From a checkpoint of a small transformer trained on Wikipedia.
Architecture: RMSNorm before each block, rotary positions, no biases in attention or MLP, normalized queries and keys.
Training: a variant of Adam for these matrices, 617M tokens.
MLP neurons of a small language model. Each row is named by its layer, matrix (gate and up: input weights) and neuron, and shows model dimensions 80-207. Each number is 128 + 32 x the weight over its row's rms, rounded and kept within 0 to 255. A neuron's up and down rows have the sign that makes its largest values positive.
Before each neuron's rows, "fires on" lists the tokens most often at its 100 highest values on Wikipedia text that the model never trained on.

fires on: "202", "199", "200", "201", "ine"
L7.gate312 [ 89 107 135 148  35 157 134 145 147 128 105 174  91 116 112 111  87  94 152 176 116 108 125 166 126 104 170 108 164 134 128 170 155 144 124 148 180 114  89 189  96 112 103 194 100 170 152 143  96  96 147 104 166 121 129 146 131 136 103  92  91 173 102  96 157 141 107 102  91 144  78 102 109  60 144 180  94  87 151  90  78  76 129 189 137 181 118  61 103 146 155  93 128  84 142 153 152 126 104 117 123 147 183  97 139 119 122  98 112 140  86 180  93 110  78 100  99 101 109 107 131 153 179 148 173 116 124  98]
L7.up312 [ 91 138  48 112  50 170 111 160  87  72  84 162 113 136 144 124  91 117  98 130 133 114 164 109  77  85 166 147 167  91  85 156 156 165 130 109 140 181 109 114  92 161 101 132  81 189 130 204 130 151 187 107 133 107 178 136 141 115  74 119  94  86 132 119 146 145  69 106 135 114 138 105  83  74 133 126 119 100 154 158 130 108 136  64 175 146 112 151  61  98 120 133 182 142  99 125 146  98 138  88 124 139 168 130 157 208 126 136 158  93  80 129 139 110 130 127  47  64 180 145 172  93 161 160 171 185 124 119]

fires on: "\n", ", ", "\n\n"
L3.gate691 [ 91 155 183 138 163 104  84  83 147 121  99 130 140 158 133  98 132  97 172 131 196  65 158 172  68  82  89 119 147 189 121 170 114  78 132 162 126 129 112  80 133  83 150  91 140 137  93 110 113 124 112 121 114 118 113 144 137 144  45 126  88 131 143 117 183 110 113 147 186 135 137 111 115 110 119  90 107 100 132  90 182 145 132 147 131 123 116 110 125 148 156 134 117  69 152 110 161 138 193 188 156 130  96 175  90 177  90 140 185  79 138  96 122 113  77 160  87 148  70 135  93 154  85 106 135 143 163  78]
L3.up691 [151 100 146 106 117  85  95  79  95 120  77 195  96 154  98  77 172  80 134 110 150 112 171 121  56 148  72  81 168 185 127 127 149 141 134 147 155 148 126 126  67  76  82 128  97 153  88 135 147 159  97 122 177  87 141 122  63 158  98  68  95 160 113 122 124 110 106 103 139 108 174  93 108 105 120  67  27 109 159 119 125 169 173 130  96  59 117 123 168 175 162 109 115 114 159 106 207 161 141 114 125 152 102 134 157 105 132  86 134  64 159 126 137  73 167 134 110 111 122 101 147 100 160 114  89 199 163 122]

fires on: ": ", "Al", "- "
L6.gate1218 [103 136 146 100 119 193 125  96 152 104  98 117  93 158  62 116 154  58 140 156 131 105 147 115 110 129 127 109 147 133 135  99 135 140  95 109  65 135 152 111 186 188 222 110 113 113 116 117 122  56 153  81  79 115 111 141  86  67 100 145 114 104 119 123 113 140 129 118 116 175 135 184  80 157 136 161 137 124 133 110 143 112  95 162 112 160 153 135 141 115 123 150  86 143 106 159 101 130 147 140 139  94 100 139 156 179 108 113 112 143 126 166 159  93  98 112  73 113 131 120 185 126  83 207 217 145 102  92]
L6.up1218 [145 136 163  47 101 175 110 175 185 162 127  90 166  23 133 141  94 110 180  97 137 120 141 141 110  90 139 156 144 114 148 128  86 229 111 204 118 140 110 115 189  90 153 138 140 103 104 185 139 144 116 112 171 116 106 170 115 139 118 141 111 168 137 135 145 147 147 109 133 147 167 181 101 120 126 141 110 135 139 171 185 112 107 194 152 115 136 161 148 125 134 133  59 179 136 137 156 190  72 144 130  94 137 171 111 152 166 191 112 139 168 159  89 121 115 112 128 144  67 150 126 118 136 160 105 115 163 164]

fires on: "of ", "sp", "absor", "Society ", "prepar", "among "
L3.gate347 [145 124  93 142 117  88 120 172 138  85 124 140  83 181 125 148 166  43 144 123 175  89 141 199 137 155 140  22 161 151 170 168 152  90 103  75 108 147 113  98 118 142 105 116  71  93 138 135 183 147  90  87 123  84 119 142 113 180 116  92 132 148 143 124 100 111 125 196 113 104 101 125 147 118 165 137 125 119  83 169 139 108  95 117 126 190 156 168 167 126 109 137 144 120 102 148  93  55 127 200 101 133 136 143 178  97 160 148  43 119 103  85 107 102 124 173 139 108  83 123  78  76  96 130 120 184 133 124]
L3.up347 [148 128  52  87 153 161 166 116 121 121 137 141  91 119 145 132 121 174 140 129 170 111  96 189 184 125  86 125 136 111 135 115  92 122 129 105 175  73  79  94 125  90 134  74 108 125 124 107 134  73 163 178 155 141 180 135  55 154 107 163 104  90  79 120 168 115 123 116 109 117  81 108 149  93 166 112  55 171 171 163 146 158 133 150 146 190  86  99  78 158 210 124 168 173 157 113 124 154 150 128 129  82  89 102 111 139  90 139 176 124 160 111 171 110  87 121 125 104 139 118 105 101 114 105 164 157 160  72]

fires on: "200", "201", "199", "in", "191"
L7.gate1171 [115 113 105  77 123 122 131 175 126  90 155 122 114  72  76 158 102  78 127 146 113 110 102 127 133  78  81 197 153 134 192  61 109 142 104 170 146 121 148 177 139 149 137 125 164 130  80 142 180  51 159 104 156 144  94 148 140  63 155 104 136 138 123 129  95  96 154 115  69 121 158 154 138 146 150 150 145 161 122 169  80 163 136  79 124 110 119 101 147 168 136 177 144 142 124 133 126 127 154 123 131 146 130 157 126 131 140  83 172 201 166 149 188 153 131 159 132 124 113 108 164 163  97 135 176 152 169  80]
L7.up1171 [115 108  93 119  83 109  96 150 120 117 102 125 102  80 163  88 130 127  97  89 195 109 108  83 115  76 107 194 148 125 176 156 113 149 184 142  87 157 134 117 161 119 161 180 128 112  76 199  82  87 142  73  92 110 120 125  56  97 136 113 160  77 105 114 126  80 123 142 121 145 151 127 146 100 132  92 144 175 120 131 145 106 158 145 184 141 202 129 153 168 125  69 159 186  83  96 129 159 151  91 128 173 157 194 186 129 134 113 111  99 125 194 176 105 140  85 128 112  77 137 167 112  68  93 154  81 141 166]

fires on: "; ", "and ", "+ ", "or "
L3.gate1226 [117  77 102 115 127 114 107 135  60 117 151 159 133 130 132 121 123 161 114 152 119  98 144 143 108 123 105  74 146  88 117 162 105 179  52 178 129 118 158 117 100 159  92 114 111 115  79 102 167 117 128  98  90 115 120 109 127 100 134  91 140 122 116  89 177 178 158 101  84 138 162  92 122  55  91 122 120  78 176  89 148 153  97 173  92 142 152 126  93 109 108 105 123 129 112 154  73 149  83 167 104 122 170  99 163 140 132 131 190 100 147 108 151 140 155 151 139 162 105  93 174  83 173  91 103  80 121 165]
L3.up1226 [103 102 108  73  74 124  93 104 127 187 175 143 193 129 157 171  59 140 139 170 155  99 159  84  77  70  92 106  86 145 140 117  96 197 176 169 131 164 127 138  98 164 111  86 111 123 173 100 153 129 117 114 137 138  94 106  51 115  76 104 153  94 175  73 166 105 123  78 132 165 101 130  96 140 137  82 162 168 111 190 147 126  82 128  96 103 118 153 167 109 116 163 173 157 128 138 176 147 126 159 100 128 114  83 141  81 136  93 144 142 106 152  98 114 128  60 144 109 179  92 135 124 106 106  81 127 187 162]

fires on: "\n", "==", "===", "-", "| "
L7.gate398 [116 120 173 136 115 155 160 193  80 134 111 112 170 171  89  78 147 129 181  48 154 117 141 136 118 149 159 193  87  86 120 111 168  99  91 114 176 158  84 147 194 118  87  90 148  97  67 142 131 102 128 132 110 185 118 111 106 171 141 159 145 122 140 109 162 131  99 169 138 128 136 146 137  66  88  49 104 128 101 124 139 125 173 118 170  90 171 170 112 108 135  84 143 118  95 135 129 172 188  80 222 166 120 158  93 133 134 164 146  87 118 104 142 163 139  46  92 162 111 119 124 129 161 132 146 112 100 101]
L7.up398 [159 121 174 157 137 108 164 146 152  61 172 160 113 122 133 125 190 151 144 124 130 182  47 126 103 101 140  84 150 158  81 111 121 122 160 120  86 129  85 137  71  81 118  88 109 162  93 108 132  97 116 173 140 133 104 105  67  93 144  98 143 117 132  93 101  53 155 154 164 117 162 114 128 174 135  77  50  83 181 118 105 100 104 103 132  80 125 111 152 139 123 169 147  93  83  94 127  76 158 100 147 152  75 129 132 103 104 157 161  59 177  85 135 146 176 110  45 140  39  77 118 139 185  69 109 109 126 142]

fires on: ". ", ": ", ".", "that "
L3.gate1098 [141 148 125 132 136 149 173  97 130  87 120 158 136 137  89 168 136 131 110 137 128 105 200  65 123 107 146  66 132 136 179 107 152 158  77 156 157 223  87 124 105 122 168 107 120 118 199  73 185 161 161  97  75  97 134 179 158 121 109 155 155 110  88 155 105 102  88 172 148 148 144 120 102 140 131 149 143 172 162 102 128 195 109 103 154 136  92 173 152 157 122 210 152 151 137 106 107 116 105 170 173 103 113 172 151 124 119 186 102 110  69 132 164 163 161 108 104 114 158 195 110 189 129  96 129 115 135 166]
L3.up1098 [130 141 133  90 120 125  81 132 118 191 101 135  80 115 137 116  92 136 127 200 119 162 123 141 136 135 107 133 146 140 118  96 149 134 128 188 191 113 144 149 116 134 118 103 146 176 156 167 134 168 135 158 152 130 117 191 124 180 141  76  95 160 186 188 141  87 166 120 166 142 142 175 103 109 126 105  71  69 129 114 124 126 105 137 104  88 106 136 163 129 173 169 118 100 161  94 160 111 156 108 149 167 142 190 144 155 131 177 138  68  95 149  52 105 150 161 153 118  74 144 131 108  84 178 163 102 129 124]

fires on: "- ", ".", "before ", "later ", "https", "previous "
L3.gate322 [155 170 119 115 167 166 141 112 176 106 127  97 113 155  91 154 142  74 167  76 154 125 138 141  97 161 148  79 121 126 151  67 114 136 149 110  95 147  83 144 161 224 189  97 112 125 159 142 153 118 141 125 102 152 125 170 142  89 167  80 144  89 121 128 117 151 105  96 116 122 135 124 136  94  74 108 142 164 125 181  98 124 129 116 112 117 114 144 143  83 110 141 113 131 138 172  82 162 115 167 156  77 102  82 116 109  98 116 123 127 178 101 130 128  60 138 210 101  81 119 102 119 173 156 141 115  86 155]
L3.up322 [154 159 117 109 100 121  87 179 142 105 149  64 156  97 138 155  91 173 147 114 141 114 142  96 176 103 107 132 124 152 185 102 121 112 123  96 110 141 129  88 136  88  77 221 117 158 131 127 137 132 109 131 174 105 143 130 172 154 109 134 146 154 132 117 105 151 110 160 159 130  85 126  72  37 146  95 115 121 145 162 117 111  78 135  84 102 118 108  69 124 138 100 118  89 157 136 101 169  72 153 175 111 158  45 101 150 103 114 124  99 114 185 132 185 114  97 139 188  70 101 169  73 159 133 158 161 118 160]

fires on: ", ", "h", "called ", "led ", "sh"
L6.gate1153 [133 153 129 164 165 121 103  79 119 135 130 132 104  79 166 124  77 152 135 123 118 184 149 160 138  94 165 127 107 152 125 160 137  76 203  82 170  98 118 164 120 123 139  35 138  93 153  83 102 134 128 122 136 148  92  94 153  63 113 163 118 181 111 125 151  68 146 128  93  41 142 188 101 115 167 152 143 139 148  88 106 127 142 138 145 110  81 162 155 121 158 169 147  70 113 123  68 157 129 150 185 166 119  84 127 193 143  81 151 196 123 120 134 103 129 148  98 127  73  96 134 168 164 102 160 137 123  98]
L6.up1153 [199 168 107 106  97  79 118 130  96 197 119 174 146 160 122 157 117 155  95 109 131 100 156  86 177 109  85 137 154 174  52 189 110 112 119 186 153 129 132 133 130 101 134 113 140  91  96 196 103 103 122  66 154 116 227 134 110 163 170 127 142 152  96 147  75  96 141 171 140 128 142 137 139 167 137 129 140 132  86 116 167 178 103 130  82 121 162 106 141 112 174 137  82 166 162 128 168 130 115 130 101 102  91 159 118 122 107 140 151 140 175 120 120  98  96 129 152 161 138 132 160  63 125  73 125 204  89 111]

fires on: "as ", ": ", "including ", "include ", "like "
L3.gate1271 [136 123 153 104 117 107 169  72 124 125 101 115  82 178  69  94 105  93 132  80 167 113 148 127 134 144  91 143 122 193 160  91 155 156 100 128 125 108 128 139 131 147 119 174  90 129 108 112 191  85 120 152  77 103 163 136  48 134 173 127  79 150 189 104 104  75 128 112 125  80 147 114 153 144 132 139 116 169 142 149 156  79 194  84 145 111 137 165 150 113 141 107 122 148 151 142  96 175 116 134 133 167 133 121 158 137 103 194 162 194 220 169 140 105 110  90 138  99  98 104 159 151 139 143 156 125 137 141]
L3.up1271 [125 154 161  82 132 140 122 119 170  55 143  78 106 128 123 128 114 123 118 129 132  80 118  92 138  93 192 114 168 197 157 142 116 181  58  70  99  83  60  93 143  82 139 172 115 167  72 111 106 127 113 135 106 170  88 156  97 133 190 109  87 134 116 137 147 107 151 153 135 137 166  88 187 100  74 126  90 109 116 161  80  89 155  84 147  73 119 147  96 140 172 148 129 169 138 152 115 150  93 141 118 114 136  81 114 145 156 174 102 145 154 150 148  99 106 147 114  59 106 122 127 140 147  56 184  91 145 186]

fires on: "\"", "'", "R", "P", "K", "A"
L3.gate938 [ 56 155  96 150 103 154 148 136 158 173 147 101 105 188 131  92  95 112 143  78 169  89  84 115 119 110 172 119  56 127 189 144 130  53 110 121 110 155 168 170 118 163 118 110 102  90 146 130 119 127 199  99 169 135  96 122 138  64 165 154 129 156 129 153  80 153 148  58 105 103 120 121 114 152 162 136 132  67  90  77 139 104 179 130  98 156 136  73  78 167 106 148 168 162 103  85  51 129 114 113  91 122  90 148 126 124 101 109 104  84 148 103 110  96 114 110 110 105  98  66  82  98 141 153 178 114 151 117]
L3.up938 [ 89 140 151 138  56 139  76 168 107 193 120  99 123 187 100 143  86 128 153  79 126 135  85  96 139 113 151 121 123 153 163 162 170  99 182 173 138  89 146 137  78 124  95 183 158 134 132 170 144 139 182  71  99 108 138 178 155 111 149 156  79 158 135 119 114 126 112  98  73  85  93 163 138 173 116 113 181 149  97 118 171  92 179 145 156 108 100 138 171 101 160  78 151 100  98  99  84  94 117 129 141 108 122 134  49 113  99 120 144 160 106 102 179 106 150 172 105 123 104 167 208 132 134 160  79 176 152 106]

fires on: "\n\n", "with ", "of ", "among "
L3.gate1218 [187  76  85 116 158 148 189  91 148 123 141 153 167 141  99 177  99 147 152  72 161  90 150 160 129 122  83 132 143 184 196 138 148  53 140  81 163 147 171 134 184  74 141  99  78  80  89 122 204 127 148  74 151 159 121 167 104 114 106 167 131 136 176 166 137 130 109 160 139 164 130 102 115  89 147 124  99 134 158 131 126 114 118 122 148 104 125 114 142 149 140  42 179 126 171 135 114 137  83 159 140 107 158  86 123 165 125  97  61 135 114  92 123 194 141 194 127 118 101 171 135 182 105 111 132 162 113 101]
L3.up1218 [128  90  86 144 187 122 127 136 183  63  87 138 133 138 102 102 165 107 152  72  80 163 194 172 160 119  83 136 185 127 178 152  92  71 207 105 119  97 127 128  89 152 177 161 177 113  90 138 168  96 129 117 154 117 113 148  97 124 148  94 150 122 170 142 124 167 158 138 129 139  88 123 180 124 168 103 149 124 179 119 105 131 158 161 116 115  79  88 116 143 124 123 113 192 186 128  93 129 184 163 142 158 168 121 161 191 154 152 109 134 141  99 116 139 101 147  85  74 126 165 140 149  96 130 203 129 158  64]

fires on: "-", "f", "'", "–"
L7.gate831 [139 147 116 146 105 122 165  92 129 119 109 112 199 110  99 128 148 163 136  85 149 115 146  76 107 119 119 168 126 149 151 117  80 100 135 124 202 128 161 124  83 164 114 152 117 140 163 111 116 150 139 159 136 135  80 108 118 114 158 171 194 200 162 152 138 128 146 115 115 104 154 176  95 143 122 146 121 102 132 108 103 146  96 102  84  94 140  86 103 142 131  33 172 167 142 118 175 123  88  89 112 145 108  56 112 137 168 114 148 123  81 122 162 160 123 134 101 149 148 143 123 192 162 109 162 205 106 112]
L7.up831 [132  83  88  84 115 166  79 165 129 180 109 186 113 155 100 143  68  92 128 112 201  97 146 148  62 146 118 169 148 145 125 106 139 115 140 118  86  85 113 129  82 127 113 109 150 170 145  91  90  76 153 134 155 144 147 148 127 125 124  86 105 130 182 130 157 131 179 111 142  54 131 118  83  78 100 136 131 132 102  87 158 119 131 139 166 133 111 139 160 151 135  98 105 156 144 149 196 156 138 104 184  98 173 127 113 100 117 166 124 182 125 204 137 138 111 146 133 145 108 162  79  48 143 106 177 147 125  80]

fires on: "'", "3"
L3.gate660 [122 148 160 141 114 225 143  66 113 131  85 103 151 163 106 153  94 111 159  63 125 170 149 137 113  81 130 155 130 102 149 108 115 112 151  95 148  81 131 152 171 173 197 145 117  92 158 166 126 118 166 129 112 154  71 110 127  99 140  99 180 145 168 130  98 134 112 135  75 101 115 118  76 130 115 122 115  91 146 106 121 209 185  80 130 121  99  95 159 106 126 143  95 169  90 141 110 145 113  57 104  84  94  78  64 107 153  65  77 120 112 136 149 111 116 132 149 142 114 131 174 157  74 145 136 108 120 113]
L3.up660 [121 192 136 126 154 134  64 150  87  92 197  99 136 101  80 147 101 113 105  90 119 133 114 125  88 130 127 153 122 168 183  90 149  73 170 124 100 139 152 131 105  92 110 112 117  51  89 114  95 118 116 117 165 111 114 113 103 180  84 131  99  98 195 139 125 165 124 127 160  98 117 199 161 109 135 147 185 136 113 138 185 102 140 147 140 118 157 120  52  49 100 147 123 127 144 111 146 100 143  88 112 156 144 153 164 163 124  97 170 159 166 107 134 178  82 144 116 110 119 122  99 113 102 170  98 155 153 108]

fires on: "\"", "ok", "eg", "ah", "of ", "priv"
L3.gate572 [107 147 207 158 137  90 122 133 165 104 122 109 126 192 123 101 159 189 104 118  96  99 134  67 163 193 136 166 116 118 168 164 122 145 138  83 123 147  99  90 137 141 136 134 111 162 153 138 133 135 128 126 209 113  78 116 157 142 126 102 136 149 141 144 117 123 198  84 115 131 134 104 163 126 105  71 158 102 104  90 123 143 144 159 107 107 106 142  83 156 147 119 172  77 105 177 173 141  89 121 135 147 133 125 123 153 100 193  36  88  90 151 147 118 111 199  90 152 100  86  73 164 168 126 125  31 126 149]
L3.up572 [ 86 171 127 155 128 180 131  80 135 118 134 101 141 168  92 143 161 150  90 127 128 123 116  81 121  97 141  80  93 107 144 157 125  77 126 115 140 150 157 120  67  89  59  97 104 111 167 123  63 119  96  93 154 129 119 142  91  96 184 119 144 182  93 176 148 104 143 124  84 174 151 136 127 133  86 160 122 192 153 152 105 156  98  99  64 105 161 152 130 163 150  79  82 138  69 138 122 189 168 127 181 136 129  95 147 154  56 112 165 180 114 164 132 162 118 100 148 119 116 136 150 163 134 133 106 104 142  98]

fires on: "|", "| ", "k", "ik"
L7.gate1024 [ 69 118 172 128 125 194 156  87 150 138 146 121  75 126 119 120 125  58 178 123 104 176 137 114 158 121 129  90 139 173 128 173 119 109 119 177 114 162 129 151 159 157 168  83 169 150 114 163 115 104 165  99 146  92 128 134 128 130 129 125 180 135  91 144 105 118  69  30 104 115 162 126 148  99  95  98 110 139  88 178 161 150 124 129 130 133 121 129 145 175 133 138  94 143  84 139 117  71 190 155 119 165  92 115  79 156  43 121 138 187  68 154 131 144  81 112 137 136 185  76 109 169 142 140 101 131 104 171]
L7.up1024 [117 142 137 135 120 190 185 164 188  97 122  22 113 143 134 170 117  81 104 133 125  75 161 134 121 168  59 164 110 118 119 103 109 107  67 122 169 118 145 128 153 118 101 159 202 103 126 104  54 110 145 137  97 137 194 133  79 104 120 153 137 110  76  98 105 114 114 116 168  99 146  89 140 102  92  89 103 111 139 143 148 120 122 138  87 148 108 181  69  70 105 150 137 163 120 126 127 110 119 164 112  75 112 149  53 125 127 159 125 150 107 136 122 176 137 117  63 103 128 156 124 158  69  87  77 103 183 146]

fires on: "H", "200", "201", "A", "ö"
L6.gate628 [129 141  65 159 136 103 166 144 111 129 147 138  86 117 103 111 127  98 120  92 144 167  84 156 174 130 120 179 102 166 185  75  63 111 121  98 138 166 111 141 103 203 122 172  63 139  93 126 111 118 134 101 126 149 111 142 141 110 135  78 140 119 124 148 128 148 122 121 127  94 135 157  98  93 104 134 133 116  98 183  76 182  82 120 145 119 126  56  55 127 183 159  77 171 126 136 227 114  94  75 144 115 174 112 173 146 131 129 197 172 158  95 111 130 102 144 164 103 132 137 134 127 149 154 161 138 120  88]
L6.up628 [154 103 114 114 151 137 113 140 119 102 122  94  90 135 135  97 143 120 168 119 123 115 155 181 139  93 167 130 173 140 112  93 104 120  83 139 130 153  83 128 144 112 104 149 146  96 156 168 136 166 152 161 132 129 148 108  92 135 127  69 163 161  87 101  87 149 142 123 193 111 124 139 197  24 150  90 139 135  79 135 109  99 129 169 118 126 114  85 136 104 146  95  81 129  72  86 119 139 100 100 141 144 123 143 139 181 174 150  63 143 119 154  75 111 166  93 151 105  90 125 182 110 145 135 128 198 160 113]

fires on: ".", "'", "199", "200", "202", "is "
L7.gate396 [114 172 134 150 131  97 128 109 172 152 109 174 141 170  85  83  95 153 151  91 155 150 192 115 141 152 112 102  77 126 100 142  74 194 128 165 141 136 137  95 125 125 166 145 157 211 218 102 176  98 183 136 146 128 146 168  98 105 122 130 185 120 137 166 137 149  85 110 161 145 118 112 130 146 123  95  92 100 109 159 122  86 202 148 130 124  85 102 114  97 156  92  93 134  95 158  87  83 168 114 123 115 182  75 123 149 101 153 138 151  75 182 106  98 105 173 123  79  29 102 163  93 112 111  97 156 155 138]
L7.up396 [125 134 151 160 161 164 153 109 137 176  97 154 155 125 180 130 135  88 153  87  92 132 164  47 117 106 115 148 143 159 132 125 103 140 131 130 152 123  84 183 176 137 154 173 147 152 135 233 133  99 149 175  88 122 169 142 179  77  73 179 127 145 144 164 102 139 115 138 104  83 124 116  83  66 106 143 109  96 152 152 114 165 135 111 113 117 119 132  93 112 161 136  77 100 134 104 151 151 161  97  99 117 122 140 138 153 125 153 172 142  76 118 116 130  80 184 140 136 123 172 115 155 166 178 147 159 111  94]

fires on: "in ", "South ", ", ", "went ", "), "
L3.gate517 [164 144 184 178 142 118  98 147 123 118 181 152 164 140  83 106 124  88 123  82 133 102 137 127 100 161 160 114 146 120 162 146 147 159 169 130  97 149 121 108 155 100 123 149 157 154 114 101 131  69 149 131 191 164 120 149  75 116  69 114  77 179 151  95 102 167  98 127 150  97 148 115 100 111 122 137 122  62 178  98 103 160 131 151 114 170 132 172 119 128 104 153 125 123 131 154 113 154 106 175 139 123 128 133 140 151 126  81 110 100 122 192 182  72 130 106 174  89 115  91 137 126 110 129 138 140 100 107]
L3.up517 [113 155 157 113 130 100  97 141 125 177 112 175 200 140 117 117 180 184  98 132 161  83 125  90 104  62 130 111 132  72 134 175 170  98 130 142 140 155  98  74 130 148 128  46 160 110 169 122 155 120 155 114 138 135 162 145 150 164 112  94 157 100 160 156 120 144 169 143 116 123 120 150  81  99 123 156 111 159 116 137 129 137  96 159 123 161 125 177 154 128 173  91 151  66 131 124  93 113 171 185 159 166 147 142 137 117 135  96 125 103 163  72 119  60 183 149 154 148 116 159 129 118  96 144 140 136 104 100]

fires on: "199", "200", "197", "198", "201", "194"
L6.gate734 [168 153 173  66 187 108 104 169  94  81 113 128  67 116 107 139 137 137  99 151 129 123 105 114 116  91 141 115  88 116  75  74  92 137 122 127 175 116 174 107 155 154 153 155  96 120 127 103 181 141 188 120 169 139 173 114  63 130 150 185 132 118 124 139 173 125  31 179 155 163 182 113  84  99 147 103 134 132  91 167  70 167 109 154 101  84 102  76 169 104 172 104 143 123 116 126 146 157 194 178 112  94 157 124 114 156 194 147 185 122 115 148 178  78 189 175 164 114 136 131 214 140 124 165 153 185 150 125]
L6.up734 [117 130 130 119 137  72 122 122  63 138  76  84  88  91 172 118 119 117 117 110  99  95 174 119  98  50 140 131  96 135 164 139 152 135 160 150 121 199  89 120 117 186 115 137 104 104 169 168 119 131  98 150  97 144 128 166  96 171 145 110  63 135 110 142 129 164 140  96 138 115 196 131 143 123  58 153 101 102 106 185  78 159 152 129 114 109 149  86 130 156 118 147 151 130 158 143 161 112 181 117 201 158  78 151 109 137 185 132  92 112 153 183 128 156 145 177 108  75 149 160 137 177 133  65 172 151 108 177]

fires on: "\"", "into ", "from ", "of ", "s "
L3.gate1047 [ 82 106 127 130 153 167  99 128 146  96 102 194 126 135 163 163 157 158 160 182 122  70 110 142 136 157 184 103 146 140 138 127 119 128 119 156 121 151  86  92 129 145 147  81  95 152 102 134 142 122 137 157  99 145 119 183 150 141 129  95 127 100 173 112 200  83 160 183 140 110 175 109 165 118  71 117 121  86 146 191 143 141 133 141 126  98 149 144 139 169 127 135 148 104 122 103  90 122 102 147 172 179  70 147 159 133 142 139 103  93 138 117 120 156 179 157 113 131  98  93 118  92 122 172  94  92  71 151]
L3.up1047 [152 164  55 127 132 108  65 119 168  85  62 149  49 179 138 147 160 103 153 126 105 114 108  68 171 105 130 128 161 189 132  98 126 143 139 146 124 129 181 176 133 128 143 148 107 111 158 157  95  83 123 126  76 101 125 143 128 137 115 124 137 151  91 176 109 130  96 131 116  87 163 106 158 155 100  89  86 138  95 180 121 174 137 121 118 121  86 137  89 143 120 124 112  75  99 134 128 127 102 130 104 169 151 133 129 145 107 117 124 152 163 169 149 159 141 149 143 118 116 153 157 183 133 141 141 132 142 117]

fires on: "\n\n", "is", "is ", "as ", ": "
L3.gate413 [ 54 132 173 236 111 124 126  90 116 109 179 122 138 109 129 116 175 141 147 113  99 108 128 142 172 113 156  97 149 106 124 141 165  68 127  90 137 124  62 126  87  92 113  88  74 183 157 164 110 111  87 172 107 106 106 148 119 135  70 147  89 112 140 177 137 125  88 150 180 144 137 159  98 130 127  70 154 148 182 192 132 134 103  87 168 130 107 175  83 147 155 103  94 105 154 123 126 171 143 131 127 102 161 164 127 135 147  75 138  75 134 102 112 142 123 203 155 119 118 126 142 158 137  98 163 112 108 153]
L3.up413 [148 156 158 143  27 101 123  86  48 147 115 134 116 129 146 106 146 140 119 120 206  76 101 152  68 136 182 147 125 130 102 119 132 102 123 126 127 118  84 157 138 110 157 116  86 125 127 132 196  82  86 163 139  91  74 210 118 129 140 107 114 164 148 141 122 119 103 151 122 102  84 154 158 149 143  76 108  83 115  88 200 131 110 122 154  84 120  89 104 153 129  97  98 145 110 138 148 148 105 177 139 156 186 152 100 141 103 112 163  88  85 123 145 176 139 129 178 123 130 137 120 102 114 103 171 136 102 149]

fires on: "and ", ", ", "; ", "Fin", "| ", "Bal"
L7.gate1077 [160 165 136  78  83 120 127 139  83 132 132  87 118 129 152  97 134 171  79 161 172 109 144 125 128  96 119  83  69 123 103 179 106 141 143  99  59 128 111  74  89 156 115 108 154 162 139 152 131 155 135 134 125  95  47 133  94 181 147  73 103 113 114 135 116 144 114 122 102 162 157 121  80 161 124 123 100  96 137  74 184 145 108 199 151 129 124 159 175 158 146 125 162 120  53 128  78 143 102 168  88 148 135  61 151 130  84  62 128  99 148 109 148  72 132 143 114 131  88 114 113 102 136  85  96 140 110 151]
L7.up1077 [168 153 131 151  70 142 114 137 167 155 114 121 165 156 127 179 137 156  99 205 141  97 126 139 162 159 136 143 103  99 115 177 123 220 137 106  99  75 143 102  75 179 106  96 160 182 147 154 134 111 122 180  81 130 124 102 157 161  71 126 125 138 127  44 154 153 159 108 112 114 156 139 133 182 115  97 128  89 117 118 132  96 137 123 115  97 103 145 126 159 112 155 174 143 117  72 141 163 128 142 129 144 161 121 117 155 108 142 130 130 166 133 172  81  92 123 126 115 120 140 136 138 116  95  73 155 112 121]

fires on: "and ", ": ", "; ", "family ", "); "
L3.gate11 [106 187 137 135  78 131 103  97 120 141  87 124 160 130 112  78 105 154  60 162 114 100 162 148 127 160  89 168 109 115 118 136 122 162 139  70  93  76 171  73  57  98 160 153 163 109  94 134 110 158 158 110  72 117 130 151 159 120 155  89 154 173 103 204 144 164 121 116 160  90 124 115  85 139 156  56 161 115 154 187 155 107 136 140 124 142  81 128 121 168 148 146 103 173  98 110  59 113 139 107 134 224 102 140 156 112 153 106 166 188 151 118 110 174 152 165 124 103 135 146 115 115 178 134 149 174 158  97]
L3.up11 [108 191  95 164  95 145  85 143 167 118 161 135 129 134 170 154 122 128  88 105 119 151 107 144 108 154 122  85 156 119  94 159 131 173 125 134 172  91 130 124 140 150 123  65 134 114 125  93  77  86 131 125 173 154 167 123 151 124 113  85 102 147  69 130 100 153 130 149 118 120 135 105 128 149 175  84 135  80 111 114 115 135 147 149  73 163 174 156  84 119 164 165  96 176  84 175 102 125  86 126 142 121 172 111 122 125 107 131 103 106 124  70 166  83 155 141 164 112 188 190 176 181 144 111 139  92 137 105]